config.yaml
num_hidden_layers: 26
hidden_size: 192
num_attention_heads: 4
num_key_value_heads: 4
head_dim: 64
intermediate_size: 384
vocab_size: 1624
hidden_act: "swiglu"
norm: "rmsnorm"
norm_place: "pre"
norm_eps: 1e-05
positions: "rope"
rope_theta: 10000.0
rope_fraction: 1.0
qk_norm: false
attn_scale: 0.125
bias: "none"
tie_word_embeddings: true
parallel_block: false
init: "normal"
init_std_qkv: 0.0353
init_std_o: 0.00424
init_std_up: 0.0353
init_std_down: 0.00346
init_out_by_depth: true
optimizer: "muon_variant"
learning_rate: 0.0102
lr_mult_o: 1.5
lr_head: 0.00546
max_grad_norm: 1.0
warmup_steps: 200
schedule: "wsd"
decay_fraction: 0.517
decay_shape: "linear"
final_lr_fraction: 0.1
batch_tokens: 32768
max_seq_len: 1024
doc_mask: true
train_tokens: 171500000
max_steps: 5234
dataset: "wikipedia_en"
MLP neurons of a small language model. Each row is named by its layer, matrix (gate and up: input weights) and neuron, and shows model dimensions 0-63. Each number is 128 + 24 x the weight over its row's rms, rounded and kept within 0 to 255. A neuron's up and down rows have the sign that makes its largest values positive.
After each neuron's rows, "fires after" lists the tokens most often just before its 100 highest values on Wikipedia text that the model never trained on. A number after a token or word is its count.

L7.gate105 [140 126 123 117  97 126  78 181 127 127  99 184 130 139 112 116 143 105 138 138  89 109 131 131 158 118 143 150 139 182 149 127 145 134 114 174 127 150 171 148 121 131 128 135 134 136 144  64 113 112 100 123  97 134 131 153 108 168 128 146 109 125 139 122]
L7.up105 [161 117 101 145 135 138  94 152 129  60 117 128 111 123 138 118 145 129 158 125 111 151 135 129  99 110 114 152 148 152 175 134 149 157 181 115 113 161 169 119 147 131 114 138 145  74  87 134 135 117 105 140 121 141 126 155 133 173 147 130 125 123 177 103]
fires after: " S" 16, " G" 15, " M" 15, " Y" 6, " D" 5, " H" 5

L11.gate241 [160 131 134 129  81 139 143 101 131 146  96 131 145 143 135 101 174 135 165 176 203 104 136 154 101 133 116 132 121 104 167 118  52 128 105 132 146 139 169 114 119 167 126 122 130 125 113 144 124 148 125 147 174 116 113 125  77 132 109 173 131 118 113 148]
L11.up241 [175 161 100 112 122 119  76  86 125 104 120 169 116 138 146 132  98 117 108 123 103 104 110 172 140 148 117 141 164  73  99 163 172 164 121 129 129 149 109 135 162 126 123 121 197 145 142 129 141 152 158 132 132 106 104  96 119 122 146 143 140 147 142 123]
fires after: " m" 27, " M" 15, "a" 9, " comm" 6, " K" 6, "m" 5

L7.gate183 [154 121 139 175 132 139 110 149 140 142 125 176 115  56 134  93  86 117 132 115 137 131 100 158 127  92 142  83  83 117 123 135 140 137  97 105  95 122 158 117 128 175 140 106 156 153 134 113 142 136 159  78  88 127  75 151 137 130 155 111 127 156 176 167]
L7.up183 [124 134 114 111 127 121 150 131 129 106 182 127 152 120 151  82 144  73 127 115 155  70 146 130 104  99 131 152  95 164 112 131 121  91  90 153 146  85 107 113  97 120 138 130 173 149 154 116 102 201 142 122 123 159 138 184 108  95 130 160 104 132 182 107]
fires after: " L" 18, " sh" 18, " l" 11, " G" 11, " al" 7

L14.gate312 [120 135 147 122 134 119 136 126 142  99 104 130 150  92  99 171 130 107  82 101 125  91 122 131 142  95 123 121 159 122 131 168 123 128 113  88  81 119 147 189 126 136 130 143  80 163 121 111  96 100 122 108 177 118 126 130 145 131 130 124 114  81 143  94]
L14.up312 [109 142 115 178  94 114 107 110 130 136 141 137 108 117 123 123 114 129 202 150  83 106 109  86 133 112 118 139 128 117 147 164 138 102 128 121 123  91  74 133 119 160 116 117 129 116 153 133 122 134 199 177 138  81 109 129 125 148 112 105 137  84  76  88]
fires after: " Ge" 17, " M" 12, " I" 10, "ar" 8, " G" 8, "e" 5

L20.gate58 [131 103 167 143 140 131 114 135 107 129 116 110 134 157 107 120  90 140 118 116 158 113 116 127 162 113 138 104  94  97 173 116 151 132 131 149  98 122 115 111 135 137  85 131  78 125 112 115 101 117 154 122  93 153 161 148 152 111 126 123  79 172 118 101]
L20.up58 [143 128 165 122 121 105 120 103 141 150 138 107 142 107 150 123 132  96 182 133 100  95 112 176 142 139 153 121 124 126 155 122 113  89 147 144 147 119 151 102 157 128 148 164 118 143 114 139 103 151 132 122  90 145  99 107 140 132 135 131 113 127 138 148]
fires after: " S" 22, " L" 12, "-" 7, "S" 6, " Y" 5, " J" 5

L8.gate140 [119 136 107 171 161 127 120 139 144 122 108 141 115 130 153 102 155 132 120 114 129 133 127 135 121  95 141 104 116 109 132 161 126  73 136 120 137 113 111  92 178  87 127 136 105 144 127 115 154 110  79 145  82  73 162 104 143 118 136 168 125 140 115 157]
L8.up140 [143 111 132 144 106 124  80 123 159 136  77 139 112 132 103 112 171 141 132 130 126 149 146 149 127  78 131 137 110 107 133 129 125  74 136 111 169 111 120 138 131 104 138 110 125 158 142  96 141 150  76 135 106 100 135 152 113 108 128 150 111 150 133 111]
fires after: " w" 15, " s" 13, " m" 12, " M" 11, " B" 8, " W" 7

L12.gate352 [136 132 119 126 137 140 132  92 133 153 116 121 114 101 109 148 129 113  91 115 103 119  96 154 159 122 149 107 127 128 153 142 141 124 148 186  99 119 109 100 134 116 138  99  97 125 108 129 119 113 156 134  98 139 123 129 139 147 147 114  97 122 136 107]
L12.up352 [105 133 117 106 109 105 100 154  90 122 146 129 150  97 127 146 119  94 180 152 134 116 128 108 115 121 138 132  82 131 146 113 129  87 147 113 151  87 117 131 108 113 146 168 130 145 132 150  94 160 148 111 135 120 107 139 127 147 131 111  99 123 120 126]
fires after: "l" 23, " J" 10, " G" 8, " j" 7, " L" 5, "ar" 5

L8.gate323 [140 140 139 156  97 154 102  84 146 127  66 116 120 123 145 111 122 108 145 164 119  68 115 124 119 136 123 135 116 133 135 124 155  89 145 138 104 100 131 145 165 163 134 122 116 147 139 148 168 124 144 154 125  94 112 155 111 132 131 180 127 122 125 158]
L8.up323 [127 122 125 144 109 139  97 115 132  80 121 135 161 153 109 153 159 162 152  96 130  76 109 119 123 113 135 135 123 117 131 162 133 111 114 125 116 103 122 125 112 129 129 152 177 140 151 100 122 130  92 107  70 111 133  92  78 139 125 139 117 101  96 112]
fires after: " M" 29, " s" 14, " S" 10, " m" 10, " W" 9, "1" 4

L10.gate101 [127  89 128 152  94  89 118 155 143  79 152 121 113 133 116 116 106 100 110 159 124 129 122 167 102 130 130  89 103 121 130 118 151  76 142 139 135 160 164 142 122 140 129 123  86 170 122 138  89 136 131 159 124 173 109 159  97 142 105 150 123 126 166 165]
L10.up101 [157 154 187 156 176 184 133 113 121  84  81 144 103 120 126 120 126 146 153 132 145 125 121 122 134  96  97 116  99 151 168 114 117 143 161 131 129 176 159 156 152  88 130 109 125 126  96 135 146 121 112 106  99 107 125 136 113 144 141 144  82 106 111 126]
fires after: " S" 18, " I" 12, " th" 9, " d" 7, " D" 6, " s" 5

L7.gate172 [112 143 117 138 150 136 140 107 179 138 120 132 148 118 191 138 128  94 111 108 129 145 195 136 177 112 140 120 125 108 149 108 151 136 115 162 180 139 147 169  87 172 121 150 104 152  80 140 143 139 149 138 148 133 153 146  99 116 139 107 141 143 147 127]
L7.up172 [110 132 137 117 139 139 149  89 125 128 115 144 164 126 147 112  90 122 111  94 159 127 146 118 139 166 187 110  96 110 133 143 132 156 135 108 108 128 131 143 156 124 148  91 156 153 119 126 137 130 149 115 118  90 155 106 162 134 186 103 117 169 154 147]
fires after: "\n" 16, " B" 14, "le" 13, "od" 8, "ar" 7